Part of a small language model's weights: MLP 832 SwiGLU.
MLP neurons of a small language model. Each row is named by its layer, matrix (gate and up: input weights; down: output weights) and neuron, and shows model dimensions 16-143. Each number is 128 + 24 x the weight over its row's rms, rounded and kept within 0 to 255. Numbers have three digits each. A neuron's up and down rows have the sign that makes its largest values positive.
After each neuron's rows, "fires on" lists the tokens most often at its 100 highest values on Wikipedia text that the model never trained on.

L6.gate815:112180112140125095104113108155103121135072096116140150160129171095167143116166136107118140104157136131094172106112103128154191102137182127140135123154134146127121106147160086127157087192127094135141103136125138105107121148117093155089115134108097092170174121130101103093124135142133135120145106101136129149137132160141137146146132174109145107085149102124107106143072099136129142105145
L6.up815:096127167165139091127150084135079147111088153110124139152163153125148130146152111105140106130145086088121104107128161145158149124074157157107161123110172130138131139143125121109145126132124098160117075146151123127123171132115112132165165153102097103139166108157118148097117137126174095117141084091164125126140120134125164164131155124113109143107130135137135101098146171124151148151154
L6.down815:135101099131112153140130110116154141088093117145096118114130149121148118122096075094133143105160109151143160111110104104115094131124145145125135141096116128125127153119111100118074102128149100136144096109103095141145130143097138092172147108112091150155120143172115137140127100157157103119097145137154118176151110113121099152134131163129108205130129122153132103139162153139120096114158
fires on: " vi", "fe", "-", " ", " 1", "ki"

L6.gate182:131146144118144112152153143162149090128154140133084143059106137129147103110105097139156125142197079146125137150163105100121131170124134169083158171106088099158139101138111117140111135115095132135093137122151118139125093117102130090115106157091102132153120070121104088122103177144113132134119146107116116089114155146109136139159094137097076139117146118102126159133110114116098121105111
L6.up182:126126162138148181135129132159124123140108121125115184148112168181122123049102146143117170166170130164135124143113120115153121136140134138128125126142165166125148110131095118126138145153098123108135131157198105106164151136126101117124129143141132080115114111102126176174086080152145164135116148095129080104125150097087126167088138129110136120140146133155125115155117109092121138123113
L6.down182:117153127133149155141129083130124122099132138106101122113148114132153136153175093126136123141116132152093132132122104163141136148130142115134106133105056142096149151140131117148105127121121114107125148106165103099072123104151142154141124125094124142138148137177156139120150103151142105143123124158178168158118148147107125126149111109126151120089100111136134121146102142098127117141168
fires on: "ed", "k", "ive", "d", "led", "ful"

L4.gate461:114132105110143099129138199105132088159170114157193072068154099076121141141122187164130111135102116111093150147170115118142140129136133143118135137144099145122131099093098128131115147144083138085119106110093120149057142156145125129108168110126120086165083115136166129167109163152102149145092187097132125110127125150133145151132147185148130129134149129127105144118071141145104094128130
L4.up461:102134130187112099111154111087107128093177131146123131147110145159117125141157137134147134115124080081114132148145129167129108095123116071093169153105093138146093124118159100147190130115111107127124126122103130148093150152103166130091142119095130075154130117103119121118157155156099150139123114090146123151094106113143086153148112115165157133171139136123117091089096109133151144139111
L4.down461:088139128121146101127148079130155130101151123151151160138107077133125110099160131108148151132116142141070114131090080117162138152155149102159144086080121137166089121120131143104130142125098127151145088153090108090109109123148138140166132144146116170131139140157104125156107124134117129122125148163111125113112120127129079098174147142116124144165119153152157086129155150113138086111113
fires on: "c", "\n", "mi", "mon", "ca"

L7.gate215:132141148145168155107163130129132139145123134107156112092140107115141134088156176119097113126130142191090143130118143116107100156126144155178105109119119147122165167139147117138152153121094090107119145126118118148103135111151112100151166120116093088141119138127104110097123119158135146123155188150149149142137103163126142116106117148090139113095118096096099163147140108156134174146111
L7.up215:112182128104125125152136107164111143140131152146176123093109175092165139105108140105219125120179136177129101164110122128122098146126146144104146119134159111065133152097138167156138126166134154102143188133160127151127128148117152138094118124167126132118128171101107090149110132114160116135063132100113125124131121160087107117104103141094133101114109131141119146143126133091136126142103
L7.down215:131115127143113133151152173132156130125185134097124156146150138162137074109144079124140170143142130130174133141124145144124141111083124130085101150119127112124097119133106099112103111113120130103111079101108094115109119133118103157156148086122154149121165135103122124148124114128134119081137152168114078121158108144157160136097170113053129112129143118093124140094151123116089115158136
fires on: "an", "il", "ed", "ar", "ra", "ton"

L7.gate502:106132175140141145144122127143134109136130140130150132160146098071103148172153135154090123122152122100137127130128098153183146155167121132164141127113140130131092125137110166120121167117089140123144139099130074109122130116192090118100160113129157061093094144105114117144098112133141128100113076154123142125157164174115165110137121130114142150093128102149135156110138129138134140135129
L7.up502:089133112143103130129108137123146079118157139151117105131105131126102121146113108105152100104139148111101123091141129136132134174144125093125106125088123148119103141125094088120120179102100153145122110146113130117137171141113066093154115142132136142116074120097112121134165165129173158136117157132081169099099092142098116099132137134128122155118167072199159166112129182126112100119117
L7.down502:110093101127115096123135126102137133109108128128104156106099116142158127139146143138119155175110153114116108095158176144138122101107102119159116107151132076158132146108151137119130159120097157102148167183145167104150119132156131154125112098109105105140104117125166122129110117156167140092134150151091177118143154118093120111118112107107124130103137087128123101169140113094101176103113
fires on: "d", "p", "ad", "ate", "ir", " "

L4.gate695:123185122134124115137129146146121101088123133133130140127113078090080102112117096125181139099176128138162109128107113133150113128093109107115134151124164107189085067125109163091125115127080114123123141113131104125116123094146098143151126150153111153137094142133158175119118115128139152117135103144101112113102103151121123132121122197149182075160149151114133130157088179110168133172116
L4.up695:094171143157099165102101149135131111125192095121093123080152081078125134139098121119098148138126104106166108112128117150144121139114096090167187149140146126112064145109117142129137167103114092143098135100081143174126167118115144131170133124101110121139095085093123166095141156131104104164131145133109137156097144134122129109136111088083171115130131163069109147156154133152137097141091
L4.down695:108133150110146124155113167104114113128097124129132104143118156154152152162132079137085084153110126151116101111102085137143096095137134120102109121107108140126101136114132122135133127130157146142123127149140107135154158131109129117165146140136159137120116130137106117135097117139088127149136143090125115140111116097142128128114115127114107091112142118149135127092097147117169103123144
fires on: " of", "ly", " in", " University", " Mc", "ty"

L6.gate549:101133150125133095135124137121157140163135133060109154101144130120119122205132146087172118103144129129166148119148116151095136127111114125169167133105112119150100125122135141159080105143108145130096085091064096122124112137125084130118138111099113127127158182144131083111090165114101132136155179102118101086154134118190162108107126122117127118123153148124143129096087139184114095142120
L6.up549:096114122132154137071101179153134097121169104112133152104145118147149102162127107116104138144142124126136083081102139127134138146141145126118123157135078098150068069115097138169125162116106149092151112095121103130127063077116123154161104131094119096126157107106119139154137117099115138127132130149138108134146132147171113163140128132125161128165084125120153157124157120165156154118102
L6.down549:128138095121166139152123125107118139123118099147144128152167136144105117131145157097119152067089147120120143107144133148132159098108123147115138077104135141148103125095109139103109139133113173122092106064061130109106137083111137160163094140110148158100110175097105083133059080108147109121133148103095133128123146152179093117084090141123128132119140098083132122138108146138082075148140
fires on: "a", "y", " called", " made", "el"

L7.gate265:129120123073147142150131150098163132139154149110155125107165087097090099142143128133152142124088146149153136136131165160142174123131120126124131137103122096151128122110126133067129109167115109095144126130104118117135129111096100096130115143168121125132121121106166122104158091152139092129135103118150138089109072115090127163094144185175141121135157139145125103086132109124141134119130
L7.up265:139101158117095099126111113139127150095139126105140105121133154146109118129085083138147121124120158114123161102120122139136148150089123139130145117114100112138120131124139106132146095163099140088147098140155116085111103092136106141118137143156109132121067155138152135143099126079155127155102122098187137150166110076109108091136130173155109126088163114126080134136134158095143110124136
L7.down265:202100104188113099138101126120105107113124091142104070117157144148146153134091137059135133098151100165127133131144099124148094125117146123129103151122130094122131086118118131143118128089122133126149107118136113165131155123105106139117114118119129087050146118172131127139116137100142115093139118125122115143160098147152098090127136121133109158130129123141139137112152106130161122122083
fires on: "ly", "ally", " also", "n"

L7.gate54:112113116095162080172110112138082096141082117107108107157131120125131141150144135135133183121117149119117122122144072139146141132114169101173116153091122133112119107135110161106113124126141062126130126121097126168152077129125126124118106103128095097145125135151145150095182109157151103102164119089151079122138104117134162131141134138153151155133140129139083120163127157108081118121102
L7.up54:102142149112174105147101176101108112115116117158112146111140167115135144063125131121149152116091137114111150120135150135142103109130155118082114165106144127078137142126091122084107148152132127148151120098158135093067169196118111105122073147181114133139113128158121108142165160120163120134139159115106168094105116128174134165127128076131132112160160140146125101142118163122142141134120
L7.down54:108096112134100093115111096123157126118170106176101123091132104109113159116124134117120132108104106179110157127121136134094165119107160107126153093135137125086146121126106115128065102134115102140124127143144121085164107150115129108090117170129125140126150076164106128122161114095128120160141109151152156135150122113127140146131144170117188133115117112157137135138115135109155122107120
fires on: "fe", "e", "ke", "st", " ", "w"

L6.gate481:147143158164125134112162123109159098107142114084123084121114142099149092130129106153079141103095116153147141137193112103137130133156146104143143127114134134147108157156140117094127143160123135120161137109141120134168076085119141106136151115114110115154162195142073149148169161151101121117129140108112123098156109119100152127090116127171166109160116099109137146157111154153095145162103
L6.up481:155108126126099096144130144096148113153106140131113173132161116139096106089107129056146147140160142131101137113114100138126103086173138125091174114141168083138109167105109161114108133135098150147149152159126105122161161142135113142133136140133119141126104108148150154121121088134094118155125133081099135164112105129113112135126171124136141166149105157160143057135137127096159148129126
L6.down481:131132189134164124149144126113144147155132136093098106104138167119172169109098123113166102110135143089109074094103121110137115133114196127127155134129155152124140107124131130135148148124170173150163177132142126188100098131147118083122139134104111140096154175119153131112121104113125132164127109144135138097121133154138129114111198175137119119112142165138108115169109106089141124155115
fires on: " |", "at", " the", "pen", "t"

L6.gate431:097139111159176146110139173178130115078100142117117171089099091115120142141085118150145119129096161125148126097117123147144136083148113118141143155090115167129124144126118131154148139108079131139132129140122124116133141126144136127115187139132132102152084177154161146117150138141085116066152128132144096110101175134094114164132106166133085107128140079126136113133112125137101109112122
L6.up431:113164090138144141124154132157115137141111075092153113147126118140139133134116103111141142084183082152143151072129125160118148154102114101084109154140150115115085097139116124133148150101151146133104126176132135113097161172097147140147111147079121132134080155111135141106141141118126085166088147154078136116093181138072141128117108153109131141138153103137147119123132169146142133140157
L6.down431:118086114157096116161165128111120136148140089130160113137131143079128089111080119137133136158105101099197133160134143180162152127160091133113132121133105130127131153139104163099157119123164124120148140100135102103166106138131094118116118098126103137128157121163139147132118129125099135150129122123156153111082158139132149100149144120122124126118157145147119149097100135155142107115140
fires on: "ro", " in", " of"

L4.gate207:128139134120103135150125160108095098124128099098168119124148114124111170105123161109135147124148114115171132146123138115152168116125131136105130144141123142168134125074133174141121091091114127085137132138134107134059157137146155106091133131139126066191133083133133128143149137169127120099144127131148140128095144115125149107115116091114121125110130124145138139090104150137130092199142
L4.up207:110139160174150129191153161105158131119100109129146127156163068168132132118098138110129136130118131147122137102112109118162120088151122114098108120127110194098158145094095148121157107125134094116174153106112088177099147135121107126147090155114122100182124122180138093091124117121153103082131122091131136144094152138158114128158134151084142153079133176136129140103118124104116126167135
L4.down207:072090117136115156157177115126161143127128159093145150161132118100126128127134109125154150144139165156095118130099139125124107090133130090166132135091153133147085130138132135101115154133149153120106110137134144084121135097095101091130113147172133089121137108150119112101108080148161149145150131106144080112147115095119132125121111141123149090152151142151154105147121156107131128125136
fires on: "\n", "bi", " person", "se", "ide", "mi"

L6.gate405:127120143118186113155109141109131105114107134116148146128120139134080104138108100135130140144122154175118127123116108143105118127154149105142134128090129112147182066158112142128123128114137114115113147145163123145154144102101104116077125127174154095146110102139118134147124081165140165116133123117129148141134104179104137149124139162075195132091132142177103129102124126102091104137095
L6.up405:157113083118164103128131145147126113123130154156100112178142127133098158116161145131162150115133132180092101140146143126134094137148167105091103143134067146122118071123099111072154108148117118125149138159124098123100102110112162116155151117164098148137120108140140176112107100091111080161118141089139139102134176105151106123156141110151150146149156106132140145124106123141150127122103
L6.down405:156129122114131104156128157149107100110171085133086102089152142112185111122157114125162103124156126172144172143137134122140155139113115135126118149126156092139076098149092139154108113128145160113118167097099131132153126177155128119127087111130106155091115141156134086152142120180108129117118131128146159141131129112105117137108138146134116102128148179128114119139135095158119138130129
fires on: "s", "e", "est", " \""

L7.gate313:087104165131153148164141102111169114097162133107104164110124107119178143095151102133122115150115159148181104140131184149135153148127126128149118149123124112116149121184096123094102151125118128108133134127118152114133139096134094082127101115105132078093132146157095166143125123190125107135099074144105123123108131164089134121117122159120111121130115129114157145136125124114115170133111
L7.up313:126140124113111110106102135096104142107089151148097108165167100108186127111140134102143125116118177147143104155127142135107155102128128149127167148168198106150128119152117130112136138129121163119170095120144141120143131146117157142123162129152128113126127136118116113118088138134115121133130070155130081113118126160127135083137075130102081119144114135087117097111136157114179140187157
L7.down313:113109117119113109145107159105135139146141094127133139137160094133123106091165180123124174125118131135143159108102118119142141093152115126145152162145133148077129159109096125101155065098120148140125125114109109130090128145129060138093179113098142149121082121120124128159103120130108152141116151145128098064125103121099155147137109128130152096131193180145182143141110153153137139156118
fires on: "ed", "ri", "n", "E", "ar", "d"

L7.gate242:131137161167120112137110146162133124101145116125134104152082095107154141132110182142162123127088151130125090185148112127124160131163153112152115152104116105120108118098120153129193132134096074127125109123150104101068118137144142169110197127171125133172154149108127141162109143167130139074149074116165153143114137130159118133099153128120125164127100100148091087106097116143094130122139
L7.up242:159178117173181117139152111118122092173129155125173131161133109096123128123106103141145198127092081123132121155135177164084136122106115052108115111100110133186133142127112146116141131176109105158134121096152104120083107119187142107171128139124108147157135128110133093118139098149106156124099158100121106136127107127148116182109108170139118112145086115081114158114121127157130121119169
L7.down242:131153179129112125097142151111130132125113116157125160145119132147143123119123138131156094145117136109122140112153127154128167140118190106129112133170160163145153112115146141136148098169130137149111110173144120089129129122131132104135174133155135114148123136160149125109113099090166106150119131128110099157138127148140142141140110107128111146138101119147150162095115151146132183147168
fires on: "o", "e", "fe", "se", "b", "s"

L4.gate715:132146141150174150161103125132128117161154137166131088159121115104120137157144087150133124140124126142144131124153145117120165102143176132173141151153101193153172108136138116122071123118091123099087122143127137134174139116156141105061090098150164152122131080154153128137110134125138118122129144119118084149135130175165088151114116162134162163110150158138092100079127166131134120119126
L4.up715:170161123097137123134103105138138102087113089140086130141097118117120125171124165166111084132120157109105114140118107123174121102091148110102070165133139115126109121132139144123126090124114119160114141141149136121110139135129151138109121096154136099164181138092129186160124135147146102163169108106143111128153114135139102149122112125156143156083180132152171059103139131087125090130141
L4.down715:110153185086164112133097149119149152155101142089126113122108148126158154136135093142116093157144090116145185117111150149120092139122083153128120139119098123193160103122155127140096061108104132089083129129100134143103152124162120152147153104143118127147100113137126138125151087153123162156135114128155127107130132121188136095129178108175119131138136115143126133143114139102104137093113
fires on: "e", "al", "h", "mmer", "s", "th"

L6.gate86:131145108121160136168162108137143177114160115117171132137146133170097100132123132109177135107102139139130130176153114102097156124092138153146167116129127110138092123134133117099121123140089137141120116125155132119161133118112113105105173142138138118146126154155182168097100086109129115136120155120140111116113085153093152131101116129143126153069127131146143130111082130153141100120142
L6.up86:132153077168141120103100119128105127185166130094119117110158079099140150129150125145108193141140123125152086147166158151082105144096121097117101121126165135132128111097146165136119081145128140087145152128068147153081165127117144116138149150170053143166096144119116148129142126126098094110125112135138067097132144091158131095116114143134098090130119113171115138116102155138142173117104
L6.down86:127103154143096113110118108147125151123149099121103113145139154085150098116090162090149131133129087091135120136144180114136110136116134114065115113089130070127135094109126161119159157143130128094168105118125143126146120123107121108101138107127112149087159135124182128158089132143133105122157098116143142120160102072130143097115143150154122129135139135107126112106150133143124161148113
fires on: "ly", " also", "ally", "s", " not"

L6.gate291:083110119115121123133155166118157128165134161121138109082131138092140127127118093142106136140117110122104086150163123093096123106119121135108191143118107154149129118129109094175098115106148114144151141155111127091109090137088131091140105156111131094179148121134111150116094108143088124129111141142104139088142118109168159143126138150114100140098057135160138137154132139176109087150092
L6.up291:108143165126130175129134120160084170139148159131132116105140163100116132099125147143168136108160145122133165163142101124147170118151122199132113162123121121092129160129103143104160125144127120147125126122089109131139154117148098147108111129109131102129144129133077136133121138136148137115125122088127145098129161141125147161138142129114122112109109154158131120114145152108144106095116
L6.down291:165145125150139132134140157128127130180091127091116136161114107105159097125119148152113166096150096168139142082172124172092114095149138141104176160121120087126102162132127108137134140088112141119061140153096113106126093123113098162141114122117109138117150108130124123124123144106137124151142141100079085146087195079158149118136141144140110095134110109159109122143163146107115156089155
fires on: "ed", "ig", "es", ".", "gen", "d"

L4.gate519:104132104133106126159119135119142141129083115187106127111110100102120106119101089141170115095139131123100118139110092133095115141089145141159152116162096142089151099124087144083179155110127147136105146149147184114095104123123078121085176154121144115129156143131138115123093121156150116132092115132146138115112141131110145113123164124129137125135084146114090120104061153142182141113106
L4.up519:127128174159145108147136097086107141147149116176112121114147134125096112120155133137153122162132125108136076125132129134092173117104159080124088145117118098174120132124104122095116141142099118141159082137149117087125106122117094144130104111141139129143116112146097126157139098108135122113110144117132094110115123137138103134089149195128151145090093065132130115108153137153082060092096
L4.down519:123108128136105119125120142119150090177099155111101135151107117180118110157115141137106162093108155114159104137107159102160144133149152084090095132100095116135128151107178148098074087120119113125114151107116141088134105104111127131137110113114138157157116115145104136143174106151161153132103096127131115113135099158124077131168131161100094152124138120135135110114128167120106095133140
fires on: "b", "e", "st", "fe", "ie", "se"

L4.gate215:086146143155117160130146139134140176096145120079139169129096093108115142139162142186155149122102090118101147152135125094151088170173133123159144103130125122116083166117141083113096123163111112137186127140098126144138118148153090083152146149098122134108115165146111118152151092125118131069131155137116124127150147134140166146161119161135102162149183106102089131101136151133162089139106
L4.up215:130119058125109149124132120150132102116116133150209097170129109140134102150124112139095117133119131168130115139123165108109103152121096149105142122131164135154147190146140153112119155138144096113104115144093114126167116128106052111154143120106160114108115152119129130129164144134118126096126123152127133095142119201144157111178136136136146166092159132128132137128131096109165158131122
L4.down215:088114099117145116134130135127155122124130142140086195168129105140128154155188108135124139144130111121148119122162143138105139129096100155139152086154139075107135160128158125116112101152126153124128151103130125137131137172153114156089127143142131070085117117138111101152128116171146122129090168129140167096145111105173125118145129105128143139094155149115109126132108152156083120166155
fires on: "li", "y", "vi", "ep", "d", "ad"

L7.gate551:147103125132145141099135158115121116109184115091136097105124164078123134212143106109189125105146099140116139138149136099146106164134121150139120128122105123119138169096124086081080146138152166129170129152109172172124127121134126139145123098120112097175129154126153120133153109134098128106119156119095103079131103105176146149056119125150157139128153168108136111094120139126123139121104
L7.up551:111137126123131146179162139106155169186154138138158175173133106150111096139150153150134133130141112127135122138153126123158135098143126117113177128141153112162172105092127145138142189129149175124145113121091138105148124078145134136141101126110141083094116124087131130116131098083149118110114170114111091171114149150127118151128151170126113129138124169126143077090144089149099155128138
L7.down551:154061129090136179133108125143109130134108135161170138118128149145158077144117123110181133151152174122138113107167120134132080094101120134163108124163138069135121159091094123093106058119121113147134145120113137125105154119120130157105095120102137145073084134129107125114149100121142122150127137157148146119106112140103139155164142144149136091112135104125104107153100154117129127124092
fires on: " and", "y", "t"

L7.gate28:154161132152136111132127153144131130097121152115183134115138136084111122158133151111188139106146138160115133132165129112148136146134094184156142090125099108149149110152144139106118126149107116143149125130136136172123143120137131088138181123134123137134178154104139121141134170183097129125137118093088131150142137088108121101142163137138160124125080131133163192110099166108135123130107
L7.up28:087139111135131122164149167130130136152146137162156119147097151156120100145149140134149119146123117106107178134123149078196085123108132126114134118120167124146153118147126107131120133160124101113130166111129126141148075102146118143144136169113131121163120125116102121131103129146152122098084084081123113153144107096125142130154174145112126119102113123130127124098098133114176143193095
L7.down28:101163143125063132108117146160154180118132131091152095092151071094122123122138162150127115115119112117108142126149125138156119148147097102139130116110126118154119132089177152091172098105098068119135130131154120117119143108110117128132151123121184098102173164124086115116131139105157117161137108105128105127151091085154147146154118157107114145122172148110132116126119181132151132101127
fires on: "y", "j", " Mc", "c", "'"

L6.gate710:197136123173113098117102125118139114133133149172144137112135133111097133151142171105165098112120179111099124139117149138129097136073160151124108116087125114138134088154095092133147091166097126140127174132147167161134117125163088082125141105115121106132187118106114132073064163112128152132133102127105153074123161100154125117135161139123142132145138114169107097116128125104120124143145
L6.up710:132097127143141127109155134148139183134131130180127130137145148135141116128147112174126167159117183120092148114125138166133127160109115165121130128135164082118104116143120193186130106148118082154114116103116133127131125119156125137145110098122133148153189132122120074143152105097172124089151134105128111116101103171078132127119130176149154151122102140113135114099104130118080135126190
L6.down710:153102119148112093114112140172125166131101166131115141145130096112104140107163151144131113150107119183122171118081118157117124137111112117110149122135132132180167124092106140147093115153109128108154106099116132160139094135153138138151127139124122097099128138112147111149100110145124109150125139167115083081137105164104178125139153144133140124160147102141121138113145095131153100131141
fires on: "–", "en", "===", "re", "di"

L4.gate375:091150120112149125167141163146098112127141135146154131144086126124132154154181184140147091137130147083133128115160129106142144115115126164129149128128125167130109111119150122122119113112134131106160115116104152146154139123127161110089102133160102079136138123142092132167112178129149108115074154102092108122177111138125131121113097141129095127065122168159131137106115146107105134155156
L4.up375:118120114157135111142127146119157136169154118130137176112158098120161128117080119121119140123095123119113116117165134166139146135132119145169103156117109136084149117142110100139154128104121154142133175109160144157106131106116125152085153163097154131133107174120115120131122149106170127134093113099107161123167126138118156107121105072111081119108164162168126146131098166128109187073140
L4.down375:100064123143091157096153123107098127128163168094098144124121130087123091160115147141124153160177156128124129170125127047094122149098085137127129145133085111136077118118156146100126146101118088101152129129089181107126124084130109108148097116151148097141115091141110107149114127112130104102151143121108127124083107083147128140127167123155123096141148104142112122044142149126151106116109
fires on: "y", "ad", "d", "ur", "ol"

L7.gate525:133066167103106101161105152158143098134141131084112102116101143099129139124114115156140147137131129161116145149117159108127080075128124138114120143148111141138129115117081147126174156123146149127110107143122113145132100152118105081156100147152131066158103132139120129137114113209134177138125149174145150128113169148084132109158109131152146105118112101183111146129115113109113122159114
L7.up525:095127145132125148110099134130110133098168157150109130124134110161163115145108075122111132150165094089098148127153178135110173149108137140083157167161116141117160145116137162154103128149132159069151129115158111132127100094121122150072158079151133084089127171088166125125133110147118166159156114106096171145131152137144145136138146101132150139129133123139113164124104141075140127164114
L7.down525:121141138119107140109097141104170079120130095169124134137120140166132125146134100105123184142138137130155107191143119146133160115062128144121164145149120147100080090115127151130123140126111106107125137129111170128133100134102097139112164108121119127145113134112119154132097121145133111093127176152103124084128116138110146112138140087095157130116114159109165163155121150171100113133146
fires on: "ul", "d", "le", " |", "E", "am"

L6.gate153:104117099148122113151138147117108105138135137093096131128109148113129104113115089127118141104117152114141123174107109125159103155127161135116131122127153156112124121124119124101081132125135114125127117134077146096110147128158140069110133162138102156116169095105142117111110092150094124095146156093103160137138122130065137134112139106126125099077130126146109108078117123190169125104092
L6.up153:089131119134169145146124123133111093111160103149158158125159138157094174102138150165122143127117125148148135152083141133160116136103160152136145135146126129095134109150160118126124114150161128176109114186144128153113128144131124121165125114177100129123141094149167102096116152161080136110178109153091127128121125138130115177127113159115152164110173135157102119123117150106144135090146
L6.down153:136137100132110139102154141112160167131122169123123146121151105109131111111167096105132146121095139106148146104108078124126154082134140084135107109168128092152158135137123113150127100114134091098161114133111112116105112133126160123137179109100113129104125122159143120079115140105138140175133149108112174102164135114147128114132108127128154084114113135093070130160092153142121078142148
fires on: " c", " Mu", "w", " st", " by", "s"

L4.gate206:114097084118110095130127136187141158107100134160120127103137078150133145107127135104130085137137112095119079150121094140106152103109114147113110135172095102141122119118125127156161114154111087109128122124162114143128098154125128127127121153120095096174148095178120146113110113110099117125142101119120129127132112170140142099076120141101127151132127108126153145144096156116134160119113
L4.up206:128193144149144156159141101147152137154101121117199117097121108132071150121110179144117096120114129140128138101113114119123160096159140154134150125145163127124185112128131104128116107090110124069153138133080173126101180131139110162131113118132111116113113110115097166087105155124142093121131126125162109154117172125151121126173139093120114162128134125119126112124129118129130137169140
L4.down206:110101143105159189155098101146145150130104160100114151101162141195081137156116160142178155102093111140157145156126124123061133150103139141134120106102089152095081156157090143126156135106145131164143123148114131147090138103151128120127127141140098104123127119133126127105131109146124172072149116096105117154139082171118124129104134145128155137164139095132154147109151123127091105127165
fires on: "en", "is", "y", " |", "ive", "ide"

L7.gate689:126148154124125141146108147130123128163137133091139167144127110126117134133112161135133095080157102134125123151136137142138157112117151164123117156125135159191143154146118109136073099170114100137120111170142118150096119147140116140092117148139127110158121103151143118123168176124125160136135099100135135134139169134149096135116201116153161086124079157139124100158109123162149117171098
L7.up689:090182137098143134096103126161107094116140122105147147072131100138132127111081120125167105123149126169139132162129106127141117115147140124150109135077122168158135184117146082110079097135101135079124125122091108118124147121143130131107133126121122120145130078157141096134098124117112166109132128194154147124112143131133076148152137116138088145119141087116163115143141122149143128156111
L7.down689:141141134145131137126091135122138119152154119089141141151142132210093104121092121147182098167101104129151134144116117118158127119109129170135174098080130108140137157134150152111129103107146101138096109147152128121145156164117153131128139143088133098164100135164125106155135154119082108106136131153142129063136111087111104131122145078121120169149123112127144115129112204103170141164128
fires on: " 19", " 18", "20", " 17", " (18"

L4.gate550:104121100160116137146105152115099156160135130130169130134081169116159115174112108115100126117089138150169136107151107085115101136176128088122130149164124120110123130175116108144107171148118097112102155147078129150156155087113079078164121099129122143109097137122092098111152119147073120129165168140139130124149151127142132155173097158088080140103140114122087149090087120150093156161100
L4.up550:103054082111087149113148140122099124135113146087109128128120152120107105144086136121151132108120120130132085067102117109107117138133080129130141135097078101163122136155125111105127093154143118143123143107104153122152144100166111084162114126170151185131088145125117093109181122134085130126107167098136098143147144132116111121139085098102103110148161136127143117132138095136154138106098
L4.down550:161098170127114094121143106138137111114121138130083132156092067169108099078132126144136144093158114117110090153108123112136142109125109112135144103138139128130131113093081151110128115104164146148140102094148107136100158100121165141125144160133128090129140148145110204195102129100106125116112096093091140078124154121115120089117154139193145076141122175148160136156129127131142144112140
fires on: ".", "d", "il", "ab", "o", "y"

L7.gate193:072154147130120085166159125153102123135133129167178144162115148082110116161137149125143124124173150150123135157143105136141166124144129176138141096123134146162110101157120131083091127107144114162068105098086086155109132139139139123151096156118122092163095110119114174138107117148116123126131149133086118136127125136110131142117132177113129141131105101127162127168136139124093088160123
L7.up193:117155128127121091153152174130133132148130140145117106150100121095102108116097139114113095156126124136136133072127119099070120063171147180163127132131107146149156098136161086140144181148102103101105148150148101105138095123088104102112075132145095128147155118176120128113139116128126144143112134110110126091109141146157106122112097093135107137105100161094151103121114113131114174090129
L7.down193:143127159116126142085174127120138154114133111145106164134133112090124139113162172099143122160134150136153155156135125167100111148101118127118143146172120133156128127102086136115112132101111094135116113104181170124105154114134143153138089162111112131143129147091122136133134080129145111112116132115121107099127065149132157128136144120098087098101140134132120121181152137165108131137143
fires on: "n", "d", "y", "b", "ur", "al"

L4.gate337:186113141097112128153104127120095174136111124090120116141134104127140100131116145113159107070139132106118136143135137139133168104132120157199115138139103122119140116158111126142128132148123107128149123113065082154089181106121136130145077123144128115132097126115125120104124131136143142104101145135154111158100103117149180113133138104160120112141110136145093090096096096165154140132110
L4.up337:132111133127126141105151177135063102129105146112097148134118116088112069124140083133111160104110086160154134160155175141145109117146123087148100125096104112140086117155158156092154124105135134144136106117115140108100109145122094158129118163147113111157094131130149118145074124112156165151105163177120162105103124104137136130167121084099109122096113130123151113128118102118142120152146
L4.down337:148112118178127123149111133114143116150151113115087106131153102191139127087109160111148130131148112101129112160090155128107108153146104163138107154131128137120100131102086128127092142092090103178166140122114124120130175132161133141129193138111156086131144171154145164144092124146110097111118107122125127123134157124129113181158129173111171096142122119148145173105121128154108140099127
fires on: " 17", " 18", "ant", "li", "et", " 15"

L4.gate20:137113143123154136104093105119125102150104149110159105114120118112087118127134135131096128097118169125142134132104096145174104068108134118136067125100111136098151115167098143132119167163135138133108109109102130143169111091151111124138103147131175129127138092136133158129154129184134135111122158118147154135095153158116120111137160137142139153123140125072093144110099122078106130123167
L4.up20:144135119151158138153121116141123146096141134123165162167195114112074095113165167157148151129132170105145105170131111111105113142146112159112132106130158101133090156131077142139116156119129150141132091089098126112189126167128128080096130108121097146157123149137117107171132104163190089142146124111151119151089131121134177110127105091138082097093131104133122111121131112084087138112116
L4.down20:123119122145115145139144155140101131099135098098152145140125107150098113105148154103150101075148129147139113123127112108137121145095124116116189148129147124137099116116104120139078139156116137155099116121134087137122098092101145096126125131098132096103110152125121135100100128103150110077096119124132140111154130123080155170069125152161106108132116104083107156109104148117114146136135
fires on: "–", ":", " to", "g", "re", "s"